Weights of a small GPT-style language model, trained from scratch on English Wikipedia.
Architecture: RMSNorm before each block, rotary positions, no biases in attention or MLP, untied embeddings, attention and MLP in parallel.
MLP neurons of a small language model. Each row is named by its layer, matrix (gate and up: input weights) and neuron, and shows model dimensions 64-159. Each number is 128 + 32 x the weight over its row's rms, rounded and kept within 0 to 255. Numbers have three digits each. A neuron's up and down rows have the sign that makes its largest values positive.
After each neuron's rows, "fires on" lists the tokens most often at its 100 highest values on Wikipedia text that the model never trained on; "fires after" lists the tokens most often just before its 100 highest values on Wikipedia text that the model never trained on.

L3.gate322:127117052140121099102166106097148088097138113061123130122153184104075061093064123197145115149150154129130151070119173162219038088174142085099150123144142157131151196140111143122100136133141075087128142115124139131119140111123107121068118111145104175175114131126160109145195098159099164126
L3.up322:152090153140097159070139136100111117135121114159102093106077137183126141151110071111099113174140165141155126129153107138126151106132157104227151140097164111139121123112119127128095084148086140167175131141079134131117118141103109143106097118107152127170138104113114239115174165132078166133
fires on: ":", "ess", "===", "ly", "ould"
fires after: " v", " |\n\n", " sh", "riend", "1", "2"

L5.gate443:149116108164085169110071163105122160142135125104157137091150153173095096173129082209123078166101116087136069147085186124098115141108155131122134100163107083157062117161113102085148104129125185157115065121096114108126124157153051185172126141093153106063142163177114104139164131133111137182
L5.up443:111136177113169062146129111096128090138109193121137121113164151153106126114156138122178184146149110124148190171075105131167085140174119141126104121139154086098142106111141129153120159136111135113082063108123108164110149164140104094125125113130182040128106205117091140101126130129125135112
fires on: "en", "aint", "ight", "erman", "om", "he"
fires after: "m", " M", " p", " m", "M", " P"

L2.gate51:119086179100129153162143138171099166117116144111091099163106197122178073140126179153112146184134153112125195120175112142143092128155084102100173164083095123100090115085148174127108127146101168178153149157102162141071101129140160144215146128065048113145072075123105105178125110137122099134
L2.up51:134103147100121159170136167112098164134151125094092073159125163148125106105142171158150094201100148160117152107165140141137096132103087080100147160121076185182140120092220154090131125103046088124150103133183132121081088162183108151161174128112057119167081145085143097117140117150143134061
fires on: "ed", "ail", "h", "oun", "arried"
fires after: " c", " f", " C", "ail", " club", " F"

L4.gate136:153137088200106194131173077195121176143099096021158123090148188097133174106118081088188119146108137172109097154150125179097114109122139120117150113171122144096110123056160155114132084172132132120102194157059141127103167118114128147131148093125170143176109061094131147088106125084098167127
L4.up136:128149096061110094139085129168086115120090127105101135152074173151076110082141110109149126081108106123128159124092134143133121114173149089115142129136128139125161142167093054129089135133128134107105162115097122166160122196162144133112110117161096135123143126154116114103170096179151085181
fires on: "im", "e", "oss", "ant", "fer"
fires after: " l", " f", " fl", " re", " p", " w"

L3.gate529:130170132127096132159164188135139162104099135138099096101154136108135133056189131165076138083139059132157162148151190104189123066076108182110107134174100133102081107147158117119171110070141064099122120110095185103124167115175119134182140137063094082102123186127177118182048151142181124123
L3.up529:122117166131148108133119134104088128118114136143103174112174158133090110150115194138134117129162128067124174043147078135109176106126096111142077165136120129106097078175092175081165124158172093132183131086098127101131105124130167169098179151166119163123118124150128146131102111140143145153
fires on: "ir", "ob", "arried", "et", "ate", " met"
fires after: " S", " j", " m", " Sen", " ret", " th"

L2.gate486:113085094096149126125124085161143162164152187122130153138164173145103142123131154195165100107085099179064122100138065193158091135097139150150123084146143134119161152150117109015107161068138077113129119030107107162072120106140130153123125141065112083107090145148134150131125066131137121221
L2.up486:146141153092133084135122172117079101138125083093117160174088072079068039125141110059123142061103075127134101084080043212125135130128170164074142137104095111177161102136109136118121135181138095052066093157193145210157134164123126192191103108152111144103085165085133159145161083114150149108
fires on: "ound", "ic", "il", "w", "ess", "ab"
fires after: " s", " S", "ess", "S", "ep"

L2.gate658:143156166202153133140166119118161149163103183072209082171170168109058110133083144128101125151133124088108142128114145179119150146157135131083154117119106154113064192108169147143149168147133139115139093083118087126104100074162222136101137182127138067088129074136104109151124137181141154133
L2.up658:084124086179051128197153158117168144152115184122164122116166139107155094071057118129095135140078102101121157145162139100171120126139068150126084125120186106142122156118157150089153138135167124114125130079099089099153139095171113041101138200150103121111126131139087154088153094104144099125
fires on: "our", "ation", "000", "ut", " million", "ment"
fires after: ",", "c", " c", " C", "on", "erv"

L2.gate499:093113177169089106099139099213153102131081144149147073127081157141151090140102126088127196080158135099132145086144153124139176090158166148127125110110180120158165170100098101074174183116146099138139163041104171059207114133165147059145137187123164134152176183119121121139110087114149098072
L2.up499:138086171162121160091128115090162151116137159142130108105139143166097101145174104193146146093134144077075129050148140100137192135178112072168108096150187082130127158113100146104131130144134125086131127108186093083113119117138159093124107184132130099149131153126093105106136136118135160090
fires on: "r", "ase", "our", "d", "l", "ies"
fires after: " C", " c", "C", " K", "A", "op"

L2.gate519:134100129073094166105108123053085157136164064158089121087104127123156164111108096141151096116101107148131084084151165146117153170100172126092150131097122138107098148137184090136096048061139119154150128130151114126134109158138064184115128140100179149134094136108131084129147106137154130138
L2.up519:114155117106187123111129101084094165093104119139121089145120153136194126158124154120119139165104163133124077136137141084193084180112127136132145120043169155178076153096172084114077109123096135114082139134150100140146102118053093106090115171143184096140143108126131127123140089150136140120
fires on: "ed", "er", "is", "port", "or", "ode"
fires after: " M", " m", "M", "ix"

L3.gate481:082082132057143115159157158197133105168112098117153117099170110065155116062136102107132117098103155158085103117123101171137114102109143127112062147151097093099144157157147115097155141120108029139145104121162081106110131107106206091169163113123130098118184087121139142093121103137090111088
L3.up481:145029093133103174095176135111130123103143130146209090067173143094123091132104138111142134128113166135082083133129168174133143124170119058127141163144149085180140153184111120208106095134133172099034137118182066118138157077118112127116184113110141138146113097145169167071096125136134197126
fires on: "e", "ort", "a", "ur", "on", "ural"
fires after: " n", " N", "at", "oy"

L5.gate67:126105059128136201175071146118104126137131102091104131115160141137132107089138140088146132120120097114078121091143100094107103129169173143120091076112112119153151164094184179109098157143116125204140102159109206101160113133111130083176090145143099117142113172079108049201146132170130120158
L5.up67:121127112094165141153095137116126129146117171111128110100090144196139128109157106160135179042122151125173104087100076118130167166131145152164079118166179125140141106073118098171126135117186076126116154191154171180133107104184143173104111142080132115148119143136143107110111156173114146119
fires on: "S", "R", "D", "I", "K", "L"
fires after: "L", "T", "M", "D", "S"

L2.gate100:184143148147111123127100106067096122144108106119138140103081139140117134116112110134121088141087114139158097111107160138117195105089160123155126102063086173169090129121095135128073088147092104157133160165141172080158102050148087154114102167141163159161112197146134118127123090077134108063
L2.up100:136131118166179154161082107142106099127160119116152096138133159111148082174093129151083158150119160153092197103093101113104142159082111070191123135130117156122039075167167146120141108136117144112117178148099119122089091070109116180117128114149119096142153179119141194095129129117104090159
fires on: " ear", "us", "es", " Ear", "ed", "old"
fires after: " M", "M", "il", " m", "==", "att"

L3.gate518:128116098124127143137168093141186160085104157112131119132090181133141121120078147090110112156156135138091111140174106149168120159157145107142154136175144155107139179072109126195152173099167125144119108095086137143169121171119141132131124163148105139160113117143163147162145158074158115078
L3.up518:094106121200147134226127077084157163132156145115086118085109094130131116122156150116140164091154181102149124048132162161138058135170091147160116161115148100102097153091131064102133089133129146147117084128103078174142111134133152106178115144118154124098114109095137207145042120127154155106
fires on: "orm", "our", "ose", "oy", "ur", "ge"
fires after: " F", "k", " wh", "ran", " O", " S"

L7.gate251:134173150139159168137167131111083194153173154134144135123082101145116197140124114120160105098181063160118158148144076119123159103191176093184115149151090099133131100094125142150167164116114126147126051103135094122107110163181150118159157170180098124156121107099127106133107113084192168094
L7.up251:125098102150118100108146128156136181151184140148124115114082130124173158151180134166126088138152124131154092088155096143166245142127145087128093114137136103123092153110141098187129124132150098097094127107140155124115129120125100163167170128140082159180170110143126105161129103143126134115
fires on: " ", "2", "in", "pl"
fires after: " ", " C", "-", " on", " p"

L2.gate129:100095101141125170130120111144199183113144162083174073138102152164095170160111102172130123130132092197148141140157081121135126116059130142122135156113134182147118116113190179136119158174126113078198106121117166154176098136116172180123128113126084066107092151103108123143179138180080125132
L2.up129:081046091111076143121090147177113191145119131104135082105125127105131091129118152115165158129092100174128147121152066214159137107066112139142130156147106192137134081134184115131132131098097097148145095122159166149153108124109118142186111121131038119104068115133098101155105148116062107123
fires on: "or", "en", "yl", "in", "ind", "s"
fires after: " T", "ak", " t", "rit", " inc"

L5.gate553:110094181097138145082133096184127143193088133087118122105145144111126115103130119103115141112116111134194085125198058161099092175082179158130154137127148177143182149072128121153159152169154159119108114070176105207159186183105112157165163162140102087107106105149092114102122130053107090165
L5.up553:160086129097125116157102176155078088178143179038095123125103122120072096057183093109158164112116157125187094058146062128104098126145106168148091171175152132140195128111151135188145190156120132097110143126106162180139118175080130139100144156148165122174117090134145106160138072139143149123
fires on: "ant", "il", "ic", "ess", "ail"
fires after: " S", " s", "u"

L2.gate691:100127087136136147113118137112107133131091153116176144153111183147134127147133171153067080095109130130123196070083089120092088083102116131137151122167095084100117119077081173129113099123134118098170082105152103066102090078212166103134061117175127123089118168103153150151203140172220139046
L2.up691:078126079058102149138188101173106143149147182057129074145081171113119084089142075139163190158132108116126124171124090167130152094118094072147135129097111139138108164126143200085175127164142122136141133121125133182100121138122142122141108100125118083131134116140090144151142165059115115119
fires on: "en", "o", "ime", "|\n", "her", "w"
fires after: " t", " T", "-t", "ak", "ac", "T"

L5.gate735:134117115094107161100117139188096140204080149120098130151121148178082113145147082178102133119163123098137097118142174108191055085123109161116083160150149109141187099130082074118164105139143083160161040121152128162106179119119143136110154115164131098134087212064127089120133160135138100119
L5.up735:101119131109176179164163195100113116183122092145112100115105128090107059126103121126112143092131172119111125127087191141121139115140105068086201196118092124151128116162154119113152155116120152059078076058167092167137202154153201180172143158113109089137104145059144126120174151146172091089
fires on: "ame", " |", "ourn", "ared", "aint", "ap"
fires after: " p", " c", " j", "e", "all", ","

L2.gate328:107120131142143128119186097133089108123103128112066127093152164165194225092115106097121096137127158103070162124104119164162112117131111115112192117131129073207109186141156151110142102108203138100092073137156124096129174177140140151100120149111093068156068177111127161134132139103125168165
L2.up328:139196163123147084114133097120093144132135124124100165088138072170149157096108124097155109135108200116116112103100135098107110142104126152099073106096130110157129179152133162193093111137115178171105171043120086141135176123098181071087091129099124160105166140131173117147115103108111170129
fires on: "form", "ant", "her", "ine", "ory", "ure"
fires after: "at", "ig", " H", "h", "un"

L4.gate816:115186096133186108116198129079125138076166103073133147134137149146055155121126156106081131134066092170106106145127120121145115152121087064132173139132121172146117167144154198135200158146097125163179141169126100115141097127140121121124162083132138140115185168143121129132134162139085086152
L4.up816:130127147097161144136121107118126114138140106181132201137184118136099152103190157152154093080173121069129138154136121170147115172125132108150129141068099097096132167129154175112180064152080101119126089087159085141056130128154149126103103171125088094083146123123117128108108152070100158192
fires on: "re", "forman", "on", "48", "ony", "4"
fires after: "°", "′", " per", " t", " T"

L4.gate516:081163145088164101101158140205147121158111119181156115127146099143137183126102149109123085120169085223135089099151138113114207129096118128170185155078089103087165077109152107159136153098111099122133111106106100142151102138120077158089126174155107150139125152134158151059098123190137167189
L4.up516:088171165128107136077160136148081135153160146145171152117156122123176192172155142118146091117149112118077145171168136114143150110170143174180123120127098094109097134122116144152072097120148122202173074115116110137161068144173101116168159178168126137133072126138083188116134125168093192154
fires on: "17", "18", "16", "15", "1", "2"
fires after: " ", " (", "18", "–"

L3.gate292:158111117178130110180122146164124120137093118069133148136151133070127085101118091158146179100176169089113116093129147104160092105056126176129141141164116100160091127111054128167167149147111113122176104114129178107184120077149162131138073124140204143128168073096129119101135096125161171125
L3.up292:109154134139076131088125124119085116082100136146119110116154146115136130125133107114122153176080135143098153151164110108062164174180048089045119162087151097148130146142083157133153068104178129117114062117167136088134129113106168080166140152113160152168102160071156121131134074136182131142
fires on: "on", "ar", "er", "ons", "ur"
fires after: " n", " N", "ig", " g", "ov", "as"

L4.gate366:077131196086125045071120112142088105112127156138128096092125134148181165145144199088080093075138131136078185088174115111099137184154157115123172110163135111163186159134131124112196165129135142072132193134191121150084105113181170156077143145089162211093136158088107086167196148129154177157
L4.up366:127102197137146112168115119125145177152100107152152151129103094164168155123065174163142110142140152146166107098127118094098071149146185140148163107097106129101147165141126139120148115132141125149159161163121096101118087191076157153085126099115104116136157108142114143152106173116074175171
fires on: "t", "or", "ir", "ome", "ran", " "
fires after: " S", "F", " J", "ut", " M"

L4.gate479:150111110176143103104131137100165127117121103118086141132125131085069196120128142136099112195081136140127086096128139091097107172179131103120103091119140083164086117184083115128136090110159157114107072137122121108106110110151111140102128119154131075207142115137092125088086137077086126136
L4.up479:112196157120098110148093108124086072124096105063142122111092145089131153128103082103171091163148116156121143122085090087193139148161179106154143119185165159169171092130112125135148121119159153136162055087108122105169134147128154115112097122165139099147075098129123115137107138117130164094
fires on: "is", "us", "ix", "ount", "ill"
fires after: " V", " M", " m", "em", " Mar"

L2.gate257:162114099189140169123186127114078127190128108108090178137135131137123116166074160103156147125126151137122153129135138136146152118162154112118162102136156124083110098144184096129200102116103144163037148133064072151127137115101091107102089184184153157155090120093151182037145185095145036110
L2.up257:121116151101122139180132100119112168129134145113152115083154084140089142114100127111141075070144102197124116101207170118174089113137161191112062106139163160166157124076099132107138093131153142153166163147151179088138132108130148156180196121081119146128167128152135123134102118128108123147
fires on: " States", "our", "om", "ight", "ree", "is"
fires after: " United", " C", " r", "C", " c"

L3.gate316:098172091152160096112189109113136118136125212135118133146098107125130142145141127126107079150135160181114083091172081140094195155136117084096142190137099119124104105173135089153106104138134122174114090162139077157091160089103134149102155152105110123105119160125167110160091125153149060102
L3.up316:133217080179119107095221138159073198145139168130176108173141118080134143147138160099112077186151136145160103139114087078120160099131143154114202098122154240136098067141127130093089116121158112168126130109134128125109157164095101096091129131147134145186092121121112121088105136160112082189
fires on: "9", "17", "18", "199"
fires after: " ", " (", "–", "15", "1", "17"

L5.gate63:144129141168120122111223118153184097105083148106117061201158178183100097114114159150083075118079152137123144092110116148080131108101090116138097187123124165112121094125134144104131123134179175107151120105175149196163077106123162126129095105101111099120107161124114130164126180184085112143
L5.up63:168132114146103093135101091084168135116177092060166134134173119147136113131135133129172133030150159151158129086125158102123160089108066158186123114195133106054125124135152181142157145172158135067164120101082107099142104149137127114141112137135057146119119106100066108106072148106118088138
fires on: "ong", "ast", "ou", "ut", "un"
fires after: " C", " c", " Gu", "c", " W", " D"

L5.gate546:116112121108120099125144121123136186134114132168091182151135156097175123180104098138065097146140068091188144160160091080125130093165116137086127145116130079158143077138145171152099155142138131110180124123157107067100161196101184155171127069143140114129065079124113142093121101147132088141
L5.up546:144141143123125161051112125128134170160118117150116141133103172056047133087181093138184124134097097104177088149177135150109129131170180098122064185103107132184058081180103139160145133072167138104137095114114143121114179128126120150106157120128170089166130147137175087141169136134109104102
fires on: "-", "en", "u", "s", "vent", "ed"
fires after: "\n", " follow", "irc", " pre", "c"

L2.gate811:143171129161121183091109117091112117132056161137144166143139097115110189158093097166105116158106115071151084151088076116140189132095144094171167133130140121172147114170108112205157218151144148109128099142138096091090075097138065103086143161211153146128137162152167194045155137143161125102
L2.up811:171163158085132083132145157104092118142139168174133148100136131151141171176187182105098144098120141130133190151093173104088078088154113122145091143053088108116154177121118145201124126148088128158090096085109159136101137084120144101080097195124137117129147167096136145117117135107142092089
fires on: "en", "us", "ial", "ed", "ount", "on"
fires after: " M", "M", "ater", "m", " m"

L5.gate437:141121093150161056169139123165103120090135166127101152130156099143141181143100122142154161156075105132126153118119150146165175050167120128105170089144117119087097126114164130061147138131123100114075116101067084086146102087125150089145151060156163147156145172148091090078177133139167139151
L5.up437:169166094122127106127126141050153066115110155149161143125191109105187151140135134140087103131198102127125084150156162110074115092136123125062191171126107093117191172126140096146104153159098079145109124144164152075168132117119147142133155169106098101087098142113153089104134132063067134142
fires on: "f", "ated", "ed", "k", "med", "h"
fires after: "ul", "ur", "ir", "201", "ot", "il"

L4.gate797:107139115154093147138132092107172100123173128115090085176103145147108092123133058127150110157124151188100067122196156101102131160168215186114107127074106096109143129148172144113124122122103133149120079095089149172091105121085148191132146105147147124107161113082109118130126166055188163204
L4.up797:156091129145106085134166178147107184127116139096137172124149143081139160141063127135088110127137109112088074131194054071090166124103135156123109151145141074181132117137153111181158112168129118212143156105136134113119148160116087160095131182061158193169179177179157098169191078103091158128
fires on: "ant", "er", "ard", "ess"
fires after: " S", " s", " y", " m", "iz"

L2.gate748:088163094145169128100114146226142135101085190162103114191096087176101166160099172169102143121140103120126176121126153148152141108112135119154150158130168200106127168120098120118170168094158088103189114083084090107178082113154206097123095124121147143083157161174106151140124106126118095129
L2.up748:147124107121155066103112135134135130130147120154119132172118160095149103157057142158209138133201171152124142085124158199080116118180130109050125132127130093130115142099188129115154095123145107085173129125120103162077162119149116133132131105114125155120156166107122139099132115111180157160
fires on: "m", "ted", "t", "l", "d"
fires after: "A", "oin", " I", "ound"

L2.gate810:075192184117142045150094082111126129099142175125089153153118144127132168088158161126136225208071163148160165142154150122120114141152152128144096109149139152124153133096111161076099135112134125117070195126129119118100082155126100127171123095130140138110076153140128083106131090037131102139
L2.up810:142078162158109130085118169115129169117116154107118169126105125150153139095201130147058127117065135062082109117109152149194074085141163183086148140124129170188113132159105080132078055140192116145172120112158102129146115141113096077078163140170117092135125144070176074127135124172142119123
fires on: "is", "ol", "er", "red", "it", "ud"
fires after: " H", "H", " h", "istor", "h"

L3.gate633:136101141114062105161150097144145123139142120111070114163116127120151120139096156162090113141167156152156119111124169142125131099075122131110133059149112109127114170119126150149137174116203080102123059143134181083136166112102112134152159140155106040137190112150175142192125153136143162119
L3.up633:137117105142068121135110172179165102132124169117031199119132114157100155120112151152084081117099123099165171156113166118089148128097112196129115065174177114158123129149145137131119131116206068141126096194148131143179116085101112115172154218132129115144091103107089135136095136127127135132
fires on: "-", "ite", ",", "ill"
fires after: "\n", "s", "e"

L5.gate235:188076165146093123131147139138140168131093146088155136148093189123059137098126138102141160163103179118100108130168144145115111096106137212113140178111160177150178157091173152158100130123122128126096175113128122090149097102152130112193076155137105133180150114120109131125158092166143085103
L5.up235:166104128112096095141142142161116120118109182152148116157122084148115107129158135112125149125095132169172112146190102169147079090126137116121138130117186156145170116050157095082116097124091093126120165178094154062136165185083094124146147140140105115114147110120094142161131132173089086143
fires on: "on", "and", "in", "ac", "ad", "oin"
fires after: "-", " up", "b", " c", "st", "e"

L2.gate635:125049142153127138146092110184096137147080125083138101124162127071183067133151123094146171103126147114100073152169101077080119074144098137174092138175082112123143095098146140081080129179118210094033116097135167130152112122110155139163163175100108146150138103100085174139121122165059156151
L2.up635:124099104067139162110134111188104171152107133106152096081131119144139091034134087115108155132063102145165072137116075148079183076152126111097122104134124172127178166106129189169139108123117124154146105044158132142128166163104147076135173092134084151148116157058107122134159099128120050142
fires on: "op", "i", "um", "h", "ul", "ed"
fires after: " c", " C", "ost", " w", "ight"

L2.gate637:154104136150099085117160063091166098121202136136139170121163200110133183077080165127097121104166135165102153149154105147101055117155141154074055092118120092192131152118094149139139121118126112091076089112181172106129121143130088138120181108140121127183107168112119122171142133148129162130
L2.up637:164135106129136049141134164175090087110100129112142096123172098097142097145166132055129168142130168088174137067148125147135165139141138092158081123119115134121215138153177067081159130127142181113163117143154132165163138182170107182098125087104168167137101161107160170180135070112124118169
fires on: "h", "y", "w", "ry", "ict", "ag"
fires after: " T", " K", " t", " V", " Z", "T"

L4.gate707:111133101091186137082117090154171140133162185132146142125094110100128179096178121066095147137159089186117108076115160083058140173113080185123104098149133142161118097135172116154106115127141110107123121108135107144118116185118103093156082192126157148156102145127169112079098145149146138073
L4.up707:109138104180120149143136113094156136136103106054050113109186122100161187143164099106085060163178132160122131121162142073130091161206084121149088096188102132152177141116141115077074072136145144130157126123152121109128127094139114170184151104174118105128090135135135153121118125094124147113
fires on: "an", "ult", "al", "k", "u", "ill"
fires after: " V", " m", " v", " c", " Mar", "v"

L2.gate457:105119161130067109176163130117109159151156144106105115126178100152077135162128133118124116164170129160126156156145150155093109155094134132119101126174127138107176121115121097108087125091100085037165090212139130103188170118099180137145127110154125100100112092058181151149122110138184044111
L2.up457:151123136177121171149122164102100168172107153082090071110077138118088132089119103098127083169058089120085098064131143092100181144074122116072125102161115139116126128136122125131164152089104139113178148120079143105124150106175195100117134101124115133104091068128103118125143167127105060058
fires on: "ar", "ose", "ame", "z", "are"
fires after: " c", " C", " cl", "C", "an"

L2.gate105:148119150151099187090111102126153137125113099131077161100119156054114134185152168113168177222115074148137119182141079190122152150162148125152174121139140160093146170107102149245178111119082111136116170084124155088150186164122113102149130125106156099172094084113114130081121128128113148109
L2.up105:187178159162163145125101104131112091089081127101110164097156114096126097132163089064168109149050135086126136154112110143169180123117116134139131127154114122111160195055142185183139156085111145133136117090049119126153201134091135077125093099180127156091111112152079117166104114127159141105
fires on: "ather", "ecut", " leg", "aff", "h", "e"
fires after: " st", " f", " ex", "ad", " organ", " club"

L10.gate757:156060121147142122106115071131137160121181179180144054090167212150135148158138114154162150022192163160155125130123107189134097153138130086153099133104100086131129135118148091120124133134174119133131111158175129106140136123123158118148118147086163137170136053158156121109101104124144078112
L10.up757:140149117158127237191121112150073114132088151132166112168133153114049151143114110212129091102137104092093129086138127149145114149143101143130113144126118124113116185131170167254161143117084110103163087159097081150101115115114099125134105139074141129108130079153141088130129138124174139160
fires on: "E", "T", "I", "A", "B", "M"
fires after: " S", " A", " C", " W", " T", " M"

L4.gate551:124156190106144166093190171122114177109181151151059084143156107142051152095088131128111159091096086116113147095096103122168157128137106077140159147065137099122116109104114060122143134143089156163171114102169097151164101142124084139071155152149161083058118101107210154089167119130124106164
L4.up551:137177146152170142072151124210083109119164137201110106175156090147123198119177166141138128139118113147142041148080092115123091151160198080155109127100183155129082094097109110143144088179109119199107163104150097124190135053148083120126147095113170103139136136133164188140138120119142106146
fires on: "190", "ial", "188", "191", "ine", "189"
fires after: " ", " m", "ater", " M", " comp"

L5.gate30:124115101117129131122115131149134131183122106080117050116142121120137092114154117110162076131111166127113119090085129110111164094136077149127143112123105142159149147172142134119103127124087159175175085095148131215181125157093099077148105150129144170098089079122152168128153198131124096164
L5.up30:112149082090179145154070101076146129141142127144141164173126117140112137155123102115115132087115099145105150132129188112074121095127132145173069122128162115147103136171093137158129126127120133102082050160109137072146194168182128163051149118109189091097148109116110098154155074079078169144
fires on: "os", "L", "ie", "ul", "ay"
fires after: " L", " l", "il", "L", "N"

L4.gate143:149138157150166140091128142102092223131117152135146058179094128090143125133108165109160079153121138095163106140134126151094092132146105152086092087135133123135119128085165121112129132146149140115058168130119110142145167170202175168143108182148118125100112134125169155170119069117137102117
L4.up143:043100111117085106137154094112111150114148101139124109135109136115117148158137137124093095148160154087138178164154164100156155092102129083123147127141132104125077147144149120129140088153132134127134126187083133127122163139104076133210188140190124085131083119159113130081127109104053152164
fires on: "et", "or", "ch", "er", "and", "in"
fires after: " a", " A", " (", " ", "-"

L5.gate298:141152112140144137107105102136067125096141138079096111144097142104125119153162129101117162106116093103126172139134145172131112099124159148158095133155137151051147135096059116100174119113063121099110127106127117088119121151115184141150122032162119142030118130046146121120121099110074086154
L5.up298:108174109114151147115157117174135171133077175105157090130129146120164172194133142145107106114105147139134168101086132166141122121105184093201166091108135164111182044115097112115129129096096192146148137122167107124111167159174143125132116098143130182164106136065166129096154150211167089109
fires on: "at", "ust", "ig", "ver", "mer"
fires after: " a", " ind", "A", " Ad", " the", " I"

L7.gate149:158109218174139103052134150106170146125127133120162124122090152133121086113113113149105141089135150110160132124112117145151093080195182124140170152149102118162133141107156142128109163110054095136097128092194125167162076120109134044098139151145136134123163132110157171063123108039078106168
L7.up149:128166106123226156160169105108142107139126090086167109106112134112142159123099106100144144149135194122085172102129083169098167177145121125079126115103128107122159114102193138117078169118151114119107096114143154200118188046103096094145088088134126051085104090101156111086137115100200104127
fires on: "al", "am", "ass", "_{", "or", "ag"
fires after: "re", " p", "cl", " Cl", "op", " c"

L3.gate165:134164122107150091138149129118073152136087128097138128161148070157114154139148170090096063117162156162131100157065128120145210159143147136151165123117134173112135170094061149096182150119134114202102172100170075142165185176149165109099137114124169137188160147112234125141153155151176057093
L3.up165:079178190118132098156116094129133131111103149116097159151101091049130165100081146148140070142176139168155078138153122166174125156140146171136050122164113125100087144123126117120170144116148109099099129091138061152125111176083140175085155113130168178135155161070162062176031157234135128119
fires on: "ir", "r", " rele", "al", "ran", "os"
fires after: " H", " S", " M", " R", "R", "F"

L4.gate3:126101071140133134156136171075126156091139127109177194150215103124147128194125087133119147225176136067165081157123102094165176060071116135147172157153059171104153067103167152151117089131110132124156163133108092153113092071125115155066122086115161119190140122121149186109164111129113207171
L4.up3:121064124132112104135141179126146151100215115135137136105169160132138108078176098112136165090067179183069132119217172102148135123128141172096125141119135173085173110113138066146177115106163139115103145145128151131127155087104110124130144164092142128100083145143144139105090117085131126094
fires on: "ital", "ark", "im", " rece", "ite", "er"
fires after: "ig", " D", " d", "ul", " s", " to"